config.toml
d_mlp = 512
activation = "swiglu"
rope_fraction = 0.5
attn_scale = 0.177
bias = "none"
parallel_block = true
init_std_qkv = 0.0457
init_std_o = 0.0567
optimizer = "adam_hyperball"
lr = 0.00422
decay_shape = "linear"
batch_tokens = 16384
steps = 9864
dataset = "wikipedia_en"
MLP neurons of a small language model. Each row is named by its layer, matrix (gate and up: input weights; down: output weights) and neuron, and shows model dimensions 96-191. Each number is 128 + 32 x the weight over its row's rms, rounded and kept within 0 to 255. A neuron's up and down rows have the sign that makes its largest values positive.
After each neuron's rows, "fires in" lists the words (lower case) most often at its 100 highest values on Wikipedia text that the model never trained on.

L3.gate164 [153 110 144 147 124  80 147 116 126 113 109 105 147  96 158 132 150 140 151 136  71 128 140 101 205  66  90 140 169 142 107 102 217 119  93 118 204 104 161 155 145 128 123  67 127 138  88  93 100 115 176  91  77 128 132 145 113 120 121 173 124  75 163 158  67  85 141 148 125 140 102 120 119 162 149 128  94  99  92 162 107 212 161  76 145 126 161 126 133  74 111  90 104 127 157 130]
L3.up164 [132 154 138 123 117 157 132 135  94  97 149  65 101 138 139  86 185 148 139 161 160 133 111 149 163 126 143  79 116 148 104 147 168 146 131 149 120  96 170 140 138 175 140 135 130 128 162 182 169 170 146 117 102 130 157  67 131 111  88 112 156 101  79 180 102 136 130  63 168  91  80 166 156 122 152 118 131 177 135 154  55 100 128 125 107  77 143 113 159 127 101 126 149  98 129 135]
L3.down164 [142 125 148 117 140 118 129 177  90  70 141 161  93 154 123  75 166 130 147 156  77 139 102  83 119 158 153  93 135 165  62 136  78 111 149  91 109  96  87 148 150 140 101 123 120 157  78 205 104  84 126 147  32 117 119 154 205  86 168 114 111 181 135 134  87 145 129 104 153 207 150 144 127  96 104 105 167 109 114  92 147 177 149 106 164 108 127 141 134 108  57 170 128 138 151  66]
fires in: "0", "has"

L8.gate323 [138 131  98 162  91 105 136 186 150  94 105  96 140 115 144 153 126 137 136 132  89 164  90 155  70 145 129 119 203 126 166 144 107  87 108 145 158 165 133 104 118 179 144 131  85 146 128 136 109 121 112 158 170 127  77 105 132 153  95 136 127  85 105  78 214 142 171 118 138 127 140 162 198 131 166 111  98 124 126 172 138 128  80 161 149 158  76  70 174 108 110 152 125 143  66 156]
L8.up323 [133 115  77 131 167  96 130 140 188  60 130 180 167 105 147 120 108 128 139 170 170  91 104  94 114 177  98 132 159  84 125 122 138  71 125 139 151 135  57 157  98 184 116 168 175 175 111 138 137 124 106  98 132 187  98 159 138 149 147  84 144 126 133 109 178 115 149 108 160 151 128 139 148  44 134 101 148 190 120 136 159 161 117 135 155 147 113 117 113 104 117 147 117 172  26 162]
L8.down323 [116 131  99 145 102 119  48 114 120 116  94 111 116 119 117 101 157 108 176 136 193 106 158 165 139 147 123 131  93 108 122 121 101 168  87 179  94 183  78  80 148 171 128 106 175 100 138 103 109 127 149 113 146 124 120 135 135 149 129 130 168  94 143 101 146 103 105 140 152 137 138 118  85 103 169 114 135 159 116 123 124 175 134 155  90 128 123 144 159  79 164 104 153 160 192 146]
fires in: "member", "united", "uk", "name", "british"

L6.gate287 [118  47 143 180  45 153  99 107 116 111 124 106 159  65  91 101 159 156 171 138 148 128 129 194 146 144 157 123 142 124 129 147 125 144 159 172 118  98  45 111 147 131  90 144 108 144 110 139 136 147 138 118 172 138  97  98 141 119  93  98 126 110 118  69 188  82  68 158 170 130  97 155  59 115 123 133  98 131  92 199 131 103 159 136 165 134 155 103 157 159 101 167 106  63 130 103]
L6.up287 [ 77 136 109 141  94 131  90 132 142 133 110 113 151 109 118 121  81 133 135  99 109 136 137 141 152 152 145 161 163 161 145 127  85 129 101 142 155 116  39 136 150  87 171 190  77 104 160 160 123 128  94  90 131 110 153 147 178 112 132 119  98 131 144 121 157 138  99 120  47  68 123 116 148  72 157 169 181 117 148 145 168 145 194 115 140 158 173 181 129  86  65 143 138  78 116 155]
L6.down287 [139 203  96 172  88 133 131  61 138 111 103  75 133 122  94 136 112  98 120 160  91 107 170 162 144 128 134  83 129 100 173 102 143 194 140 191 108 181 159 150  98 154 119 185 116 107 151 152  87 171 100 138 112 120 141 112 159 132 124 134 104  87 157 105 193  85 139 100 143 101 124  96 119  80 119 147 119 119 144 136 152 122  76 115  86 187 129 127 161 150  98 192 157  95  84 113]
fires in: "january", "may", "december", "february", "november", "july"

L3.gate59 [141 153  69 114 143 117 116 150 142 109  38 236  86  96 142 156 147 114 138 173 141 130 109 122  76 154 155  89 116 113 149 157 140  92 102  88 159 142 119 121  87 154 127  93 150 157  98 160 122 103 113 182 142 110  58 115 103 131 122 216 166 120 113  83  95 151 137  73 163 162 146 135 179 158 165 132 197 172 126 104 123 120 178 133 130 151 131 144 125 110 131 134 213 104 119 116]
L3.up59 [140 122 127 127  62 126 123  94 131 153 141 128  59 134  84  85 150 135 145 156 174 118 126 161 169 146 171 102 124 179 105 124 104 100  68  44 138 201 113 144 128  56 125 135 125 131 152 161  92 133 160  81 107 122 175  77  93 117  91 134  90 110 131 114 123 151  94 138 141 136 145 118  99 191 108 112 126 108 127 225 182 118 167 120 140 125  74 140 123  62 153 170 126  93 130 113]
L3.down59 [105 155 107 162 173 115 136 149 155 131 142 132 135 152 109 102 110 141 123 151 115  86 189 163 141 216 103  51 148 126 122 103 164  96 108 129  97 145 103 126  74 153 110 111 192  60 162 126 155  79 100 161  81 154 119 146  97  74 146 115 113 178 114 219 113 156 118 167 153 108 151  92  88 134  90 118 118 163 154  93 117 143 121  89 105 165 150 110 144  79 104 130  85  74 139 116]
fires in: "in", "through", "into", "throughout"

L5.gate209 [108 126 127 164 128 101 153 146 152 136 128  50  86  99 204  72 106  97  92 169 119  75  76 127 111  93  87 117 163 112  98 171  78 110 146 107 174 161 165 146 128  90 120 172 113 113 107 107 100 116  99 108 140 137 142  79 175  85 159  93 116  86 151 173  82 118 121 117 126 142 169 109 123 145 156  96  97  66 135 160 183 129 155 155 171 167 158 138 121 183 163  98 111 159 133  58]
L5.up209 [107 134  97 147 121 133 132 109  84 144 147  73 123 156 141 115  98 104  76  70 144 144 133  85 115 151 110  99 122 196 191 129 118 108 133 119 107 139 128 157 113 124 183 133 165 108 156 108 121 123 140 142  82 120  63 101  65 134 117 140  68 110 148 127  80 123 179 136 132 119 175 118 155 130 203 139 137 108  86  84 135 110 115  93 121 163  72 117 117 114 163 154 142  93  84  29]
L5.down209 [151  97 121  93 125 138 154 151 112  75 161  80 138 180 108 152 120 112 118 154 148 172 128 145 159 103  91 115 107 147  90 165 147  96 133 125 150 193 130 153 105 174 133 122  91 107 116  79 170 144 183 178 172  75  57 149 140 150 116  31 102 114 176 140 114  99 112 152  85 175 151  80 112  95 144 158 132 148 121  98 152  95 105  83 118 143 181 124 124 135 189 169  95 111 135  97]
fires in: "part", "made"

L3.gate175 [117  73 153 126 104 135  81  88 156 115 171 135 121 180  87 164  98  95 100 142 182 173 180 141  44 135 174  98 109 152 140 148 166 136 166 175 121  83 114 123 126 145 115 148 131 123 143 134 150 129  69 134 138 116 169 122 110 167  88 141 138  75 198  75  77 132 163 136 158 121 134 128  80  85 191  94  87 135 102 118 115 154 165 169 157  98  74  97 195 123 161 132 107 117  52  54]
L3.up175 [127 129 132 154 178 150 125  92 172 112 138 113  91 160 131 124 120 127 128 125 157 142 129 129 166 181 152 181 170  94 155 145 106 195 124 161  99 160  86  74 156  88 190  92 163  94 164 101 145 123 108 100  93  98 100  99 141 145 147 210 134  85 118  88 125 100 104 132  68 126 111 164 143 121 145 140 136 153  98  68 129  99  77 175 119 101 130 130  99 161 110  78 103 173 116 108]
L3.down175 [ 69  77 192 118 146 139  85  77 162 150 181 136  85 107 136 125 175  94 112 139  94 161 114 153 107 161 160 198 176  45 192 202 153 143 109 161  86 130 175  67 125 120 171  90  67  69 140 189 186 135 145  98 109 136  88 147 107 190 115 162 143  94 105 101  63 109 140  90 155 130 158  91 130 157 101 109  70 163 109 114 124 178 118 118 161  61 113 106 144 169 125 179 137 146  92 140]
fires in: "national", "african", "greek", "eastern", "italian", "roman"

L6.gate7 [166  91 146 147 168 184 135 172 105 137 153 114 158 142 128  96 146  97 134  87 128  79 112 175 134 143 124 109 141 146 113 162 174 113 167 176  81 102  93 146  95 175 113 168 113 111 130 129 130 143 150  97 121  94 129  84 102  98 112 119 162 129 139 118 197  78 104 159 103 124 145 118 101  74 155 184 141  89 145 103 161 116  64  73 117 170  53 134  68 132  78 120 112 123 139 132]
L6.up7 [124  97 177 167  99 136 170 173 105  85 179 154 143  94 154 146 135 153 142  96 117  89 110  79 147 141 170 112 122 104 159 149 117 112 155 122  77 142 172 139 125  99 113 128 143 162 143  58  92  93 165 164  68 145 119 100 141  79 127 160 141 122  81 132 155  89 128  94 134 112 130  93 121 150 162 171 110 134 197 127 120 169 106 171 168 160 173 151 115 173 114 115 134  74  78 172]
L6.down7 [111  75 127 198 139  91 159 143  99  96 129 106 133 109 125 158 116 106 138 169 142 106 137  63 193 122 119 148 197 124 114 124 123 112 113  85 107 128 102 255  85 146  66 145 147 108 111 111 107 115 169 143  60 121 132 158 111  89  91 102 159 111 110 110 130 136 129  86 163 160  68 140 120 126 119  90 124 141 157 122 133 174 155 149  91 119 144 172 103  99 113 150 116 116 102 185]
fires in: "his", "my"

L2.gate486 [ 91 155  36 112 140 143 123  99 171  99 115 119 116 147 161 104 147 161  96  46 138  77 113  97 162 146 185 128 122 151 116 155  77 159 142  96 119 114  89 158 127  71 109 152 121  96 167 142 118  84  87  89 118 144 103  96  86 145 131 142 114 173  91 118 156 116 134 131  79 160 117 135  79 131 127 181 121 146  81 133  93 141 108 161 162 145 223 114 165 164 114 122  69 132 137 153]
L2.up486 [130  82  73 114 118  78 163 138 164  89 115 166  87 154 141 161 157 152  39 106  97  97 147 164 102 185  99 115 136 112 139 187 140 124 179 169 179 126 144 108  64 119 126 105 126 137 133  73 126 154 160 125 129 177 102 103 108 116 124 108 174 177 155 121 199  64  97 179 113 174 117 136 179 139 115 157 100  97 121 120 135 121 141 103  77 159 110 153 135 120 104 163 145 204 146  72]
L2.down486 [154 127 103 109  93  81 184 145 147 131  94 107 201 159 140  90 138 143 123  77 111 134 114  87 142 110 145 104 144  91  90  24 123 142 123 118 115  86 156 214 152 119  98 120 182 136 204 120 175  99 163 131 150 127 131 166  64 134 181 112 175 178  51 124 102 163  83 168  52 144 108  88 140 141  98 130 143 140  86 128 155 134 161 117 107  92 138 117 102 148 101 138 109 148  97 149]
fires in: "would", "central", "positions", "corps", "oregon", "mexico"

L3.gate49 [114 211 135 128 163 130  99 123 178  90 137 105 140 108 184 158 104 146 117  98 118 102 154 161 108 155 125 102 146 149 193 116 174  82 162 113 110 163 112 127 139 157  98 133 118  78 119 117 108 166 121 134 137  64 109  87 118 194 128 118 105 152  45 123 135 122  76  42 140  91 115 189 111 125 123  87 177 135 114 134  97 138  94 120 111 121 143  93  59 127 131  68 127  77 130  70]
L3.up49 [105 162 107 134 172 178 111  80  76 191 114  87 117 117  86 117 130 138 129 118 159 109 124 177 164 118  85 113  84 155 103 132  89 149 106 111 159 140 137 136  76  97  77 118 133 121 134  74 136 133 108 101 162 188 159  68 174 134 122 125 174 135 134 137  70 140 122  86 165 136 230  98 139 171 106 148 104  90  70 107 141 188 159 181 131 143 163 127 134 131 113 181 145 200 127 184]
L3.down49 [141 165 121 107 137 159  95 107 129 135 140 128 176 130 148 114 117 105  54 156 188 125 150 114 130 132 140 135 138 181 143 183 157  71 173 113 164 130 103  99 141 130  92  90 162 105 140  87 106 145 114 106 218 132 147 126 215 110 156 154 113 165 109 164 104 132  41  96 176 146 141 114 112 135 130 144 153  87  73 137 116 194 108 120 113 132 165 122 148 103 184  94 184 133 159 169]
fires in: "play", "place", "played", "match", "matches"

L3.gate268 [191 143 145 154 124  87 137 151  93  95 124 123 104 207 142 130 125  51 123 131 136  95 127 183 155 105 128  87 144 127 153 183 175  77 107 147 187 171  90 135 114  68 149 171 112 165 123 107  96 102 122  87 153 169 176 118  79 138 138 176 129 145 105 131 124 116 168 151  63 111 112 175 139 165 125 141 179 171  93 148 132 133 156 137  59 152 114 131 115 120 140 102 157 130 124 148]
L3.up268 [204 168 113  80  91 141  98 117  92 129  82 156 126 165 118 154  94 165 144 133 133  94 133 132 174 160 150  90 131 146  94 148  76  82 131 141 178 134 152 112 116 150 191 128 119 134 189 141 107  86 135 158 170 132 127 139 126 121 210 125 131 156  98 121  60 126 183 119 137 148 119 200 151 100 142 125 143 143  95 155 158 120 102 170 141 122 106 140  69 135 138 133 110  62 113 143]
L3.down268 [177 130 151 159 121 131  95 121 164 144  89 147  96 184 149 134 105 157 126 101  73 102 127  93 121 118 120 122 144 150 126 181  38 121 105  86  93 143 113  85 124 100 165 107 117 103 200 155 156  69 126 201 106 123 166 129 154 131 145 143 157 150 149 161 105 209 128 124  64 122 113  60 123 140 150 132  81 166 115 113 158 111  97 137 131 170 156 155  57  59 124 156 116 162 162 131]
fires in: "into", "overseas", "oz"

L6.gate182 [141  82  95 121 193 112 123 142  80 153 144  74  83  99  94 148 122 108 115 134  80 116 147 145 134 100 170  95 112 135 163 131 174 103 117 131 163 187 153 163 133 130  81 110 146 182 125 119 173 122 129 102 188 121 143  65  71 158 122 129 131 128 136 108 170 114 157 149 117 109 145 103 141 137 137 106 160 156 183  97 114 108 144  90 147 152 150 173 102 123  86 152 164  93 143 138]
L6.up182 [156 157 143 194 109 129 125 176  43 106 139 130 139  94 198 126  57 102  97 161 155  91 182 132 118 131 151 119 142  91 127 159 106 187 143 106 129  93  84 112  95  85 120  98 141 181 104 129 124 112 149 117 138  78 142 140  65 108  97 158 134 163 154 165 123 158 182 113 149 161 137 164 105 128 133 141 143 175 141 129 126 122  57 124  92 130 204 148 122 119 143 101 166 124  93 154]
L6.down182 [185 174 132 176 150 117 102 171 127  94 129 124 101 130 184 172 148 105  83 120 102 126 107 101  68 128 178 117 147 139  85 107 111 154 148  87 120 111 119 160  67 128 142 114 158 134 149 148 119 149 134 155  93 163  96 133 145 110  91 106 160 109 166 145 158  99 129 121 113  93  92 143  88  80  96 115 159  68 119  75 119 104 109 140  98 152 140 176 111 146  68 116 149 157 110 153]
fires in: "her", "illustrations", "my"

L8.gate388 [ 79 134 154 174 128 169  98 149  91 125 144 107 134 126 119  95 128 163 130 111 147 141 184 121 120 147 102 140 114 145 130  86  89  97  85 149  92 118 124 105 183 124  90  62 168 152 100 108  71 184 157 123 126  59 167 100 161 124 119 154  80 153 100 153 132 159 160 187  62 145 143 113 109 168 122 162 159 105 133 143 130 129 134 155 167 145 164 108 103  40  82  68 133 139 128 121]
L8.up388 [102  59 137 114 179 149 118 126 106 220 161 148 156  79  85 147 108 148 100 100 121  94 186  73 148 129 193 158 140 153 133 136 100 128 176 170 129 136 148  92 136 105  96 130 137  91 194 117  85 155 129 126 132 141 112 126 157  74 108  63 103 117 105 123 103 149 151 103  87 127 132  93  66 172  91 104 132 155 128 126 154  73 164 172 129 143  96 134 229 124 102  98  82 126 107 161]
L8.down388 [ 87 130  77 182 138 179 118 152 176 154 123 113 173 147 139 151 105 142 108 158  99 148 163  99 134 127 118 137  94 143 148 140 146 148 158 120 189  72 139 148  82 112 148 189  97 120 128 138 143  76 103 162 162 160  56 119  91 153  71 151 127  41 137 115 101 143 166  67 140 131  74 117 154  83 104 109 107 122  93 110 149 101 112  98  61 165 116 118 191 118  92 132 118  98 148 146]
fires in: "while", "although", "when", "because"

L3.gate152 [180  79 142  68  83 172 112 195 132 155 142 183 103 122  92 118 163 117 129 152 131 131 152 141 133 118  20 152 123 116 111 159 165  93 160 124 125 141 174 101  95 106 166 101 182 144 182 122  80  93  85  91 147 127 112 100 155 157 107 107 103 150  70 130 147 155 116 120 125 150  55 110 139 154 105 112 147 107 158 127  88  87  97 162 116 111  91  88 159 104 156 151 160 160 180  91]
L3.up152 [171 141 180 139 108 159 212 106 123 174 120 209 123 147  52 122 137 161 101 152  75 109 155 172 100 136  67 152 121  82  90 141 116 110  86 151 109 110 109  69 150 169 125  94 132 141 134  71 104  90 118  78 147 128 136 180 127 143 175 111 126 101  87 148 103 121 110 116 152 183 163 107 167  81 146 173 111 176 132 102 142  65 135 190 165 140 132 109 125 150 149 162 162 163 162 143]
L3.down152 [162  98 144 127 128 155 128 119 182 127  91 161 137 132 119 149 134 114 102 167 125 109 101 129 121 130  48 128  93 192 110 201 125 135 136 142  53 114  86 150 102 145 108 113 222  83 164 138 111  75  94  89 150  95 101 186  65 147 126 107 114 110 118 168  74 151 133 114 160 160 138  94 130 114 155 109  45 145 166 121 151 140 102 185  93 161 131 115 129 138 165 106 124 102 102 170]
fires in: "to", "game"

L6.gate44 [ 71 159 152 137 141 122  83  73 142 117 119 111 134 126 102 136 101 153 158 111 128 136  77 139 209  94 104 100  95 148 118 138 117 130 127 209 212 112  79 113 104 121  98 135 140 175  66 138 130 136 160 157 106 188  72  99 208 129 100 107 102 122  89  93 109 141 122 108 164 174 107 142 135 103 152 169 105  78 127 132  82 127 133 109 143 168 174 165 114 208 117 140 125 105 136 166]
L6.up44 [129 124 120 133 142  94  70 142  96 157 178 162 179 151  86 117 165 143 101 132 154 103 113 137 186  82 185 142 127 125 148 133 103 157  62 113 152 104  85 117 149 118 150 150  89 165 170 128 173  91 117 102 101 142 158 152 116  99 121 149 132 108 104 148 108 133 224 127 153 148  83 102 136 114 123 109 131 135 162 153  93 135  74 136  53 133 101 151 154 166 147  82 161 200 101 155]
L6.down44 [147  71 150 114  70 139 106 107 134 117 104 104 153 185  70 145  81 137 100  97 126 105 133 157  84 108 195 159 109 123  90  83 116 162 111 143 118  88 181 115 144 149 174 194 121 135 108 131 128 134 132 118  83 107 166 177  80 138 144 138 119 103 132 190 134 113 134  98 134 103 109  91 192 123 132  98  95 120 134 159 144  89  77 124  96 157 159 117 108 147 152  89 164 107 156  93]
fires in: "democratic", "republican", "philip", "led", "democrats", "democrat"

L6.gate297 [155 146  77 179 103 112 125 126 125 111 102  91 161  97 130 168 164 134 144 109 158 112 112 140 117  48 153 147 154 107 151 133 173 129 103 153 214 182  93  94 129  74  60 149 105 148 111 144 117  92 138 161 128 128 113 115 142 102 122 160  46 100 145 120 103 142 152 129 147 114 112  89 123 112 145 160 115 176 148 156  99 106 138 107 148  90 110 157 122 111 118 132 183  89 190 145]
L6.up297 [158  98 102 186 145 127 136 186 157 109 127 140 154  91 152 111 128 106 105 142 132 109  60 106 155  98 146 102 146 203 157  47 122 164 112 172 109  71 120  93 146  92 106 108 171 135 163 137 119 114 176 159 120  82  98  93 186 145 126 192 111  63 121 138  82 131 157 104 161 152 141 111 119 168 150 152  94 100 159 164 127 150 144 172 152 100  86  75  99 113 146 124 150 119 203 117]
L6.down297 [111 135 134 130 117  92 151 116 198 140 168 145 170 121  88 162 109  92  88 113 161 157 147 161 152 177 194 123  83 147 147  93 216 102 154 176  71  77 131 144 100 141  95  77 134 126 123 148 176 146 117 135  64 112 123 115 119 157 103 143 113 170 115 165  73 121 147  95 126 150 125 119 156 139 124 111 123 111 101 145 150  93 129 123  78 120 133 135  96 109 103 155 112 136 109 119]
fires in: "first", "about", "around", "last", "notes", "second"

L3.gate318 [149 160  86 145  94 135 132 159 206  87 105  88  97 155 132 124  82 131 109 143  98 121  86 142 140  53 127 114  90 148 177 151  83  82 171 146 136 126  76 123 172 151 144  76  73 151  99  88 153 147 160 150 102 156 144 120  92 136 116 122 146  97 163 129 120  96 125  64 145 154 118 197 202  82 112 141 139 132 134  98 144 190 156  90 114 126 190 207 152  95 161  48 136 159 143  88]
L3.up318 [162 151 109 141 114 168 146 172 169 102 126 168 185 111 114 133 189 135 112 143  73 192 119 141 172 135 133 153 133 133 137 154 181 172 129 168  78  95 130 113 140 160 133 148 128  96  99 143 106 133 163 114 146  86 126 100 166 155  90 119 108 140 166 111 161 217 109  93  81  89 103 113 142 109 130 111 146 111 202  97 106 134 185  81 151  74 145 125  71 104 102  83 154  91 137 103]
L3.down318 [113 154 166 104 132  70  73  91 118 118 116 121 193 195 100 128 203  99 159 138 112 102 165 114  86  76 163 114 184 145 184 111 141 161 106 145 135 116 122 159 169 101 162 113 110 194  88 117 155 119 169 145  92 130 145 170  81 138 149  96 166 124 133 162  85 112 103 159 161 105 163 109 136  99 105  85  94 129 108 125 168 151 111 175 157 134 152 125 212 108 136 148 172 134 134 129]
fires in: "has", "have"

L6.gate29 [100 119 124 147 131 152 122 124 114 146 112 113  87 104 115 174 157 131 110  90  88  74 175 105 140  80 100  62  87 110 179 130 149 142 141 107  82 150  70 174  98 143 125 157 135  41 116 194 163 149 164  92 125 111  90 152 135  94  82  79 109 114 144 117 181 113  99  86 158  99  72 123 103  85  71  90 116 127 116 184  87  91 131  87 168 159 141 135 106 104  99 167 148  94 176 158]
L6.up29 [ 75 131 151 156 119 197  63 121  92  97 105 173 131 123  74 136  89 101 106  94  81 129 168 145 133 155 106 139 120 105 172 103 178 167 102 132 103 121  67 124  85 128 136 180  79  85 158 182 151 131 194 116 152 123 139 205  99  86 128  95 189 149  92 131  98 121  78 108 116 167 172  90 100  88  86 120 104 106 127 116  90 105 100 106 109  92 144 157 155 125 141 159 163  81 152 142]
L6.down29 [117 122 159 158 134 131 138  86  94 144  71 187 156 107  88 141 148  61 133  71  70 125 111 186 159 154 123 119 154 114 139 138 155 118 103 174  95 167 113 166  94  80 109 163 131 113 182 126  75 110 115 147 143  37 138 132 146 120 124 122 102 188 142 144  82 148  82  81 113  81 152  69 115  78 101 210 104 142 160 116 127 158  87  88 143 165 106 115 198  80 136  83 142 139 125 122]
fires in: "january", "december", "may", "alouettes", "occurred", "specific"

L5.gate442 [ 80  98 116 168 153 164 129 138 144 133 125 170 118 133 110  87 119 170  72  97 141  94 123 139 123 121 155 142 142 156  73 136 136 102 153 147 187 138 122 122 160 116 125  81 153 137  96 149 128 180 142  75 132 168 133 162 178 107  88 160 152 113 118 108 143 177 134  87  92 140 105 134 111 228 175 118 191 142  98 166 131  85 127 133 165 129 121  77 136 113 131  96  96  70 102  84]
L5.up442 [117 119 135 136 178 167 158 122  68 112 138 122 157 113  99 176 100 122 148 100  74 135 112  85  71 168 127 108 121 147 117 124 167 109 216 107 156 134 101 164 102 110  84 104  85  97 144  98 146 119 179 173 103 144 133 108 163 119  85 171 172  62 151  94  56 114 150 103 110  88 184 200 166 127 132  67 162  77 100 139 144 185 174 175 197 144  79 142 128  93 130  81 120 116  92  33]
L5.down442 [ 88 118  97 123  98 115 128 128  89 105 123  96 123 128 137 158 108  56 105 182 133 135 137 162 124 111  82 152 123 134 127 145 126 107  70 152 154  89 188 181 117 124 103 102  75 136 128 123 132 122 199 144 106 123 110 118 120  71 109 106 189  85 146  79  71  88 101 146 166 114 103 150  81  99 167  67 137  93 101 145 157 116 200 114 150 157 134 172 174 139 149 128  55 162  91  77]
fires in: "made", "considered", "make", "making", "get", "one"

L8.gate386 [ 84 113 203 104 138  88  86 103 122 144 137 137 109 114  94 129 113 108 148  89 190 149 140 175 136  73 145 122 121 153 152  67 181 150 135 153 196 123 148 159 147  97  72  80  98 167 125 125 146 112 109 112 123 108  85  71 140 142 157 151 137  70  81  92 147 115 119  98  92 118 158 134 134 150 179 129 151 114 121 119 132 166 138 145 242 107 147 145  91  43 116 191 114 163 103 115]
L8.up386 [146 154 180 154 172 105 175 124  42 111 154 111 128  71  85 112 197 144 151 123 156 162 136 115 120 133 140 147 119 129 164  98 100 120  88 125 128 106 161 124 165 126  90 134 128 190 110 142 142 163 107 108 127 124 138 149 117 145 156 171 112  81 118 155 115  65  90 140 167 164 109 115 178 164 140 114  76 106  99 101 152 155 107  81 197 152  84 135 114 102 134 176 146 161 167 129]
L8.down386 [ 91 149 113 142 193  94 111 157 114 162 168 131 159 155 152 150 147 142  54  89 113  87 149 182 104 146 173 143 132  71 165 159 134 112 140 145  67 117 124 143 103  62 112 140  98 143 166 137 165 153 147  72 182 116 155 166  81 175 181 108  85 154 140 175  96  93 147 160 122 150 143  84 151  88 168 141 146 159  80  98 158 173 129  94 131  83 105 126 162 103 156 128  86 124 107 139]
fires in: "first", "second", "third", "seconds"

L9.gate250 [122 132 133  81 113  83  99 165 134 138 123  97  87 137 121 135  96 159 135 120 136  84 126 130  92 137 150  60 145 167 128 100  94  70 163 140 161 133 198 184 146 136 130 176 148  91 125 117 125  83 125 111 134 114  75 134 106  93 116 147 148  94  54 108 136 128 160  97 142 131  53  95 107  98 176 131 113 140 154 129  79 119 115 127 114 108 122 149 154 111 187 134 146  99 120 124]
L9.up250 [135 134  62 116 118 110 117 169 123  78 100 150 132 116 157 156  42  99 129  84 147 100 144 109  93 157 132 128 121 165 132  96 129 158 140 165 135 139 165 120 139  91 157  94 105 119 158 119 105  84 123 110 158 112  87 166  76  85 151  99 132 103 129 108 132 151 111 174 128 182 124 123 170 118 121 154 114 137 124 134 182  98 208 181 158 157 150 133 164 171  98 158 154  86 130 170]
L9.down250 [129 134 128 154 162 145 148 172 161 155  99 125 139 145 141 103 106 132 107 168 144  97 119 135  92 122 105 185 116  95 153 130 141 135  89 153 109 180 101  82 114 105 131  97 124 100 141 157  54 126  81 144 116 156 170 160 122 155 107 139 102 108  71 143 145 168 103 128  98 148 194 148  96 143  88 149 108 123  76 112 203  92 189 174 146 146 115 112 163 151 109 102 160 114 165 138]
fires in: "and", "not", "at", "of", "to"

L6.gate250 [160 123 106 147 173 141  92 129 172  88 159  76 181  79 135 123 156 120 138 131 110 102 153  50 118 156 167 111 116 169  95  75 105  60 146  77 171 162  92 132 120 142  80 131 175 102 133 138  37 133 114  99 169 113 113 161 179  95 129 165 174  86 106 171 138 131 160 105  81 142 167 145 113 133 194 139 165 120  88 129 122 130  97 128  72  90 107 170 141 176 157 122 163 122 109 174]
L6.up250 [ 67 127  66 162 123 147 207 131 178 146 162 104 129 172  60 160  99 125 173 100 119 123  96 121 100  98 164  89 125 150 128  78 113 127 107  68 146  72  77 144 125  74 152 227 119 117 133  91  90 171 131 176 155 140  67 111 142  87 179 102 156 102 105 115 153 115 111  97  61 104 103  82 136 136 143 134 164 100 156 116 170 172 140 133 131 117 189 179 108 133 142 139 180 144  94 158]
L6.down250 [104 113 153 177 111  98 117 115 137 124 176  61 125 172 139 132  97 117 194 154  91 125 153  84  70 128 169 106  73 153  77 115 147  83 130 105 183  91 129  95  95  74  83 131 125 129 175 103  82 185  75 154 159 106 130 126 150  85  71 135 177 108 181 118 148 129  91 110 129 127 104  93 183 107 122 114 101 110 139  86 190 112 173 131 127 140 157 135 103 108  72 168 121  94  79 153]
fires in: "his", "my", "this", "business", "whose"

L7.gate403 [198 101 128 151 117 115 118 194 138  88  93 122 123  99 141 162 102 184 172  97 103 163 124 109 146  59  77  96 167 104 130 155 139  92 195 120 156 129 135  85 147 127 146 145 150 166  92 144 136 150 154 157 160 108 141 132 111 140 102  92  85  90  60 135  88 147 105 115 135 145 139 171 113 120 132  90 163 167 136 101 145 122 118 200  50 127 151 104 157  73 205 113 144 126 189  67]
L7.up403 [174  80 122 132  95  97 178 185 139 145 145 185 139 134 151 129 135 140 162  95 187 102 144 131  62 124  99  96 165 117 146 163 137 124 105  98 123  75  46 154 155  69 145 120 164  73 120  83 153 107 175 169 139 134 148 188 118 139 129 131 122  98 125 117 123 117  79  97 159 124 148 192 106 117 139 121 135 124 114  60 109 112 175  82 136 106  91 108 125 142  81 132 144 139 142 120]
L7.down403 [136 106 138 119 153 164 175 120 141 122 148 167 148  89 141 178  78 166 149 100 105  83 135 130  68 167 152 104 156 138 120 162 117 176 110 155 157  87 144 146 179 161 172 104 104 133 111 175 122 128 108 132 166 123 175  93 120  95 144  55  87 111 109 188 100 115  69 136 153  76 145 146 103  50 141  86 112 158 139  45 125 190 148 112 124 187 162 157 113  80 143 116 134 165 135 164]
fires in: "such", "took", "with", "jr", "purposes"